config.toml
num_attention_heads = 4
attn_scale = 0.125
bias = "none"
tie_word_embeddings = true
init_std_qkv = 0.0739
init_std_o = 0.0145
init_std_down = 0.00874
decay_fraction = 0.717
doc_mask = true
MLP neurons of a small language model. Each row is named by its layer, matrix (gate and up: input weights) and neuron, and shows model dimensions 144-239. Each number is 128 + 24 x the weight over its row's rms, rounded and kept within 0 to 255. Numbers have three digits each. A neuron's up and down rows have the sign that makes its largest values positive.
After each neuron's rows, "fires on" lists the tokens most often at its 100 highest values on Wikipedia text that the model never trained on.

L9.gate625:130118127165169164109171144125069111162146069109102103175157156086151130146096134114147142095122103088126158102137143155134092101158120127121130165161100167142132184101094133094117117164127145143160100126169117160128163142104174173146107135113116101116106125161125130128128121135112093113
L9.up625:189100077110129116183134115159115124125119141129153178103093166137119144117150146162124118084079119102121123117137096189135079133160139108157154113145116100130083122133122140111156097151107154127088132163131099109123103127115113121117125124178118136115187125170171136104129182157107106138
fires on: " |", " in"

L2.gate446:132140113158099151115132131095088151127131127156114154143076112097129153079097116142098158157119116106147110134138132138164168113112104126142160130154112108118101132100137110135107160131117117067154138128074143142194132183116103180162105134128154156142062094152116114116128127145168151124
L2.up446:117148109147146115145132154142108155115143088132140154116111172148074161161132098104105139129101087157137101122155080112159149163106129081129109117145157137167107117114146155133119147104124117131149122124128098142153126133117136158119093156149165152102124137166133107169103110119107130114
fires on: "ig", "ern", " F", "ex", "ome", "″W"

L7.gate488:129128105104143131123150139126072134149134147092129084165138141155089167162162125120147114124113116065116109138179121092169143070131144153103129168197156148123137149127122080110110083143128088112157140090150126117126154159122140120100158142129111131139138105099110107101045112112145123133
L7.up488:115098103149143099148144175151168120123124133116124133114127167158095123118071145131138125113121125096161121154106150105146114132116142144120132158156143127138102117143170153130143096101143175131130117114132087100115115127137171136126126157142140186128130133105103131113148119143138120097
fires on: " G", " E", " Bar", " H", " B", " Dr"

L7.gate648:172137102109099141145103142124132130107111139148100118131183119129124135099120115141139120143075135119096161164151152108102104130178120149147123100170155126120168113134115118122167096112137116163117143129108093108091149182151172165142130112138127127084143076114090133145155135147153161094
L7.up648:159107113094121124125112121064111123150148075154123183132101117089102099128170137141092144131137106135170141121150148191142106070131127117166199142113109116098108087113131114133125121108139118126122129055090138112080124140133160143134123125126138132080148133124119116115160136128136137155
fires on: ",", " died", " w", " married", ")", " |"

L10.gate185:108129149144159140075134150101084101142141157126140126124133102112165171118133128153096114106194112131092130143122114179105094066168153120110111151092139138129059112150126133127128085151181121163132081118145125137151138134149117098149099119134127081134133165159112120099141099137169096100
L10.up185:102096133101126101102121112143112155170149112087124123076164141109122095103147135101130094119123118121089127167173084099146133129114120123105113125072126122149128125141146110129089124164154123118139122146115108108165097153121138096176152075114118176133143140141138105107103123103142093122
fires on: " ", ".", " |"

L2.gate476:153137096177129118092105155146127111149134103123117137158149163125145107131120109103172156122089159169128143081133139106147120157117106112123118120149210132137083169109137107089108125115123116126138122121092105099100087153133154136118072149137140130120147140135090134137148099087146117140
L2.up476:149162095125116090140101131121126134116112116145152109158113155154129125119135136083079160113092148119165157090104101136150118165161110139147149116147134139119119092125125130146125135132153107126138111179157109112133164098154155086127151129134114159131151138148118144102112092154107163158
fires on: " \"", " Dark", " back", " inn", "inals"

L3.gate36:126130121151107133111113104131140134150125146140154122145147115152068111120167137115105168112107133110160133116123106094160111151149092145130074107110144133146090127103137081184139133149113099121153114118136079089117130108132089094132123131098176116170106107175127090111142147160140126131
L3.up36:133131086139075130149130124150144059143150135120130108119125074125154155133105093149130148126123135155130126144173085119153131108141140123131095166174165149113134137099118149119124094101149150103165160098100075121154115137110133154108121127112138112131154127123090158160133103158084126144
fires on: "ise", "ear", "ate", "ope", "ize"

L10.gate369:184124099104121117131121120153144132127136165124106126101124072177138140150162104115176080134145138101118141110142150131124135142127127122158072149101108083116156146130121092100106116101106102117136098084126100126134156161125072102126166128109121141098128108128137123103133156156132127166
L10.up369:127108117160115097096100093100138114138153147154122142123153110092126134133118124139145139121099099117127116089121102117167098160087152133139094098162106119138127132140139137152138153107138129158162134138101165122158149147127139140150090127121164132154103171144117103078147138150116141134
fires on: " second", " third", "nd", " first", " fourth", " March"

L3.gate133:157139117123112122143100124138143123153121144165143115106174108156148107088101117160118136093123156120101137156177148129122130140104142178101124127083114120133078131166192128144125170142142175123126116089133114096099121109158119110109104121124172160135147149141099109162115128116123175119
L3.up133:116115090132119110092111123096134117106108117113164154131147083091107122112129114111096151109148136183184105107149176084132141158107112179121133127141112136138113127119141130116082187106169164107132108124103151146162120146149118134125092106120148149109127122128124151108141133141156152105
fires on: "A", "23", "24", "18", "16", "17"

L8.gate631:135124146088121171148136132129159114117149111130109121133121107092129104137112140099158083164128124103141180160122122100095119090095157125128144110128098136093102136121151182117137136117117113143110119091157096126105125164131108125107137153143102140118131130120123115152134119121099135147
L8.up631:100131154123163124109116137093145117111130109161109155118101109110125125132171105122140091138166138126143130137079136115117137149165141114118136124115080151144068122151105105206116080142147137125139100137119160100103087148149154160130117116156124134100123174151124120165091123093164126119
fires on: " (", " politician", " actress"

L7.gate174:158174137135114118119183126165095168127131153134191103135091132146158139097103152163119105184100154094096147120157140177135129127117100117173101128107137136123121125179132125100084118081126096119153115099119148103174121144113196146097130121140105130160099118124126106130121142162121126120
L7.up174:160109146103136101107195091179143147141134147135164134094091126143150120119141127151125159135116096117117134096109119149140098117131116135173155146106146118129098134095154137101094118109166161155128148081140069130118098110141169152110102127104124121178126072163141104100126174148087119126
fires on: " P", ",", " A", "erb", " The", " one"

L2.gate6:147110106119095150135120136113074112146123105127111145118103115134111147169073146085101133153152136126141136095142144129158159103139126118119146168131111142167143173125104143120120109114134156164120145138105089141159147152138154125129168147172136109168082139116117089152160094113094138166
L2.up6:154118082097062118120093087115102130106130103145119130156084110120135149121091144111140106103153146115167145136165137115148156164140086132152116132118125115184159158126150105144134141095062146141148171157131123139165134110143104148136145141101144109152118124115115106147141152130138101156
fires on: "18", "pt", "History", "24", " at", " ×"

L8.gate10:097137151114147139152105144146130130148135116114108141164151098096155132105130112095129113126134121122118129156104153131089156109122108124112118158127139148095135106165078152122136135128173121133147111131133184148083145156123168095169156137117158156140131110129125132111136148142148123133
L8.up10:084102126108113127115124122150124155150143130114093127165150088156128133102105142143115113120129116132089144123173114157137089094139138099136103131150099145116134129158112133136092111141130168162120121103127102141140109138103085161173080112149115104113124112085158094109170075122127144093
fires on: ".", "us", "ora", "ek", "uma"

L2.gate155:173122126176121133108120154146118169101135143099156203126133122126163132094101116117127117121177151127132134136121131119175143119084100136122136175150147151119099124135151105105131099143111146152158133114121138130116140136104132147142145158125085160123110172109104116146171067121145153112
L2.up155:156106122114181177116100118102160090121132132063111126143130159096104087166131138128128113133189134107154181118106127151117121132126152138132147131150133186146121136152135121123148101125135139131128135152118088092100135106157134122126142135102156154089152129186126141122134130143072173149
fires on: " p", " Dark", " P"

L9.gate370:139147117140108133114130147106130139160167156103147078114129127138081125132168138114139128130100097119105140125141106116136144134137122126103147130118138096116099144130155107116101116105109160144149156113164138086149121145127123120144147102117152131127139145118158088160110159162153103109
L9.up370:154111140093148123197141094107205148136099146085090107139158138129073137131072122167130161144116160108109125153109135156141129128137119178118149136167147130121121115126135105123101117179181142141101094108162139132151150071110153148102136109138121113141121109106132122122124130141112153135
fires on: " G"

L9.gate332:122122127090174125177134127133111135157113126114089099134119129153160107092163152144112149139159088140074163113155125072126140128187110149109103131136141131165132102139126118131166115086147151158069151131113107128088153146128146141155121133136165162133128155122098112121158150132139108115
L9.up332:135108121136147118178135118137156140136133127171101154134132168145139106134110138137092150152132129095122065112160151156121100129120157110177144109104189127132137093092134145076129168115126138079105135121115091130142138102145116132147139150158122146127204080135117161131123117133145121102
fires on: ",", " -", ")", "\","

L8.gate149:161154138147142092100188117143161082134147116103089089154092127123109108097140130123151176150138119105106133110129109131122111107136140100082139123130105128146158119118109132149113106140119123153114112121108177111131086136124135159077145105120135163164178098138152140166118136120163128105
L8.up149:167137160075094139143152135130149113143110157097124112150167100087132117135151112164139133142130129121088166128157146157159121081179136132139144125107111187155153109125118131116120120109152134120112093141109153131117114124123175105066150101144159155104131090122124101086114135127143133158
fires on: ",", "),", ";", "\",", ");"

L10.gate8:150095115117102154114176132145139117151149150167087130124100158175104079094127079138171131181068118145137112125092123151132142112123121141110144107137149127119105136130119122123115110113147139119114152143103106140170163073112108159101137105091138128116137161135157137144162120127125152111
L10.up8:140132161116145094119164120157105072148130152107133127130124096166091108128148151150133148155144134136128154109122160178139145126125152105152093172123119175153098094115085163129134134195104134137119122075141161139148102131069144141129144093124115127121115111102106164125108168130121119155
fires on: ",", "end", "om", "),"

L7.gate54:164103138136144143083146140112161165104085103120142135123174133153092096133095131109142093138139147106111119103132131139173127108109118103111118117109135144137138114166139125095101177134132110148122151148123139135183120104073154158170113118089165117125100070131113138155108134127125136098
L7.up54:140130136129135135141154099128157089106113163151140142084105160145137097151117104140148115121141095125161132142130159106153134103120134150138155150089115142170141176115140111138096153155138139121103100089123164169125105146160141140140039113137111152162138102138148110108113152136113132127
fires on: ",", " and", " –"

L10.gate294:096137124128142113166150114121084116169120114141160111113142141102132127123131113100115126098152163138103137148151120108102131144105139110132128125157153134107137161121157109147125110135100168137092156126127151117094122134088115131132125100141115119125169113142172103099091143159162150146
L10.up294:112112166066137069173130103110131113100098142122091118122153054108171145157110130135139101124139123142111132142121096136092116156105156146147107095154148188112124119169064156105147155109135121134154167120158140093065141096150135099119097132129119138102113153136164112132140116119124145139
fires on: "ag", "20", "18", "11"

L10.gate14:162154178142131173110171139115123098122155080139124144109134086159143121140095126128179101143141108133121134114097129082067139078105107089146131150140144112119129167161144121110121150127109140121164092108123105117103130139138070186151092221150136120116095124124087127110108157127147120101
L10.up14:116116111158118150082142150142125107119185125117082104114154106106114120150119121168136124107159102112122157088121131071105120099111139123118116161120158110105069139161127136169134092122158128140182077173132099144149121133121166115130105176154128162126151171167137111116105151112097120139
fires on: " −", " (", " or", " -", "(", " +"

L3.gate302:140136101145132168124108129128097150156130102153167084149103111110132155120111104152109087074087129166094122108130140134114136167117109152092100135128161096169151155143109111111132115151104157081165135115152101131094156127166129173090131125132132141142129144143120121132113111106189117094
L3.up302:137074066147126125104131132170104153124167076132142100193137091126133112091144140116145130095118107135124132141081146103085131172095088132156139146163145165157135093126124142108149162134097126135121179113101145108106153120144096126161115095134140143122097119153159110143126127145153149104
fires on: "17", "23", "20", "19", "24", " club"

L3.gate439:167163132127123113162114141108090078136120174140143160120118161173132106139165127127143089143095147148150107152167126109146106086077123115131139109092128129091101156141103086149133111116156161132102136156144130094133088114065133095127138148119136145126158137148145088115139183097128127086
L3.up439:131146103116135118117123151121151109166158123094061142102133116188132158145100102078118118087098145140145119134137142109133125116119110111142141104119094119105109134093163122133121109144121125131107120142119088163144146108100096155107137109134147150144104154111127120089125102115100096155
fires on: " under", "_{", " Fac", "\\", " out"

L9.gate348:141173120112126141127141145115117100130134104115108128157132122133089093140133082146158123171158139109156144105111134121090133097096118171106090141094105111136092146137116175132120168116125103132124096133142093104118154146174105133144088139128158142074132122133149137148095103090122087107
L9.up348:100109142130106166113155177121127179131143119177122137087130120151123102101112088122154129136131146107098131113134130126134134131173137091103150086156103137109121125123146076142094123136128170127146067083127133146088136072126143132099121149120106175137120135147075107123125095118150144130
fires on: " (", " B", " \""

L2.gate82:121145123132141106130113127111150156129097167151125082066171113152138154159100124136163164182121126139123121121143163112088109116143128163191151077138145118112174107125131134136160084109164080099131140135110099144166123186112144130165187141129138103130126142146144131089137125119138110136
L2.up82:104120169138138124107104121075164091146167146094088156114128110109116102118129097157161131109115146146126105117094160103130113125152118118100101100078131140136126122109101131145110141142139075150101147123135130166128147134103104176127085170153107121078123120102115116096150115168143098103
fires on: "d", "nd", " first", "rd", " Other"

L3.gate639:146079153138148166125132091140122116139121117154096140162120108134138159141114089127125118101174104152111133139093117121105102117146131143125104133106128158114121127135095121135127145171141077121108129172169110129144159140099108156111110145106151112144114117157171148075156129173111107127
L3.up639:112068134096164114135123096104114120143140124138105128053111136144156140120092128127163118112105094119137087159091095125115082065146139095101160155107117096140087091144146150143132107104165085128119124148134156148140152110157111106102114110124125153127153117178135159105101157140135146137
fires on: " |", ".", ";", ",", " the"

L3.gate204:090147093145138106100124142086172162111159142157096092122133110161136121098096124147140134112125092158151146122121154125131135123140158096068130128129157166079108121133135118137084105127052085111143140090152110102130134149114117098136121165151144163126135132130127181125145091091135083121
L3.up204:087131141121109160094125095158131130088131137163118074105122088145140151123151144132119111126114124124143088177107118152130143134099136107128161079135139125134072126133186137141140127121106122097148104111099138108115135137153068090174119132079096132167132100085168127082104107137154149159
fires on: "ist", " was", "ists", "ism", "os"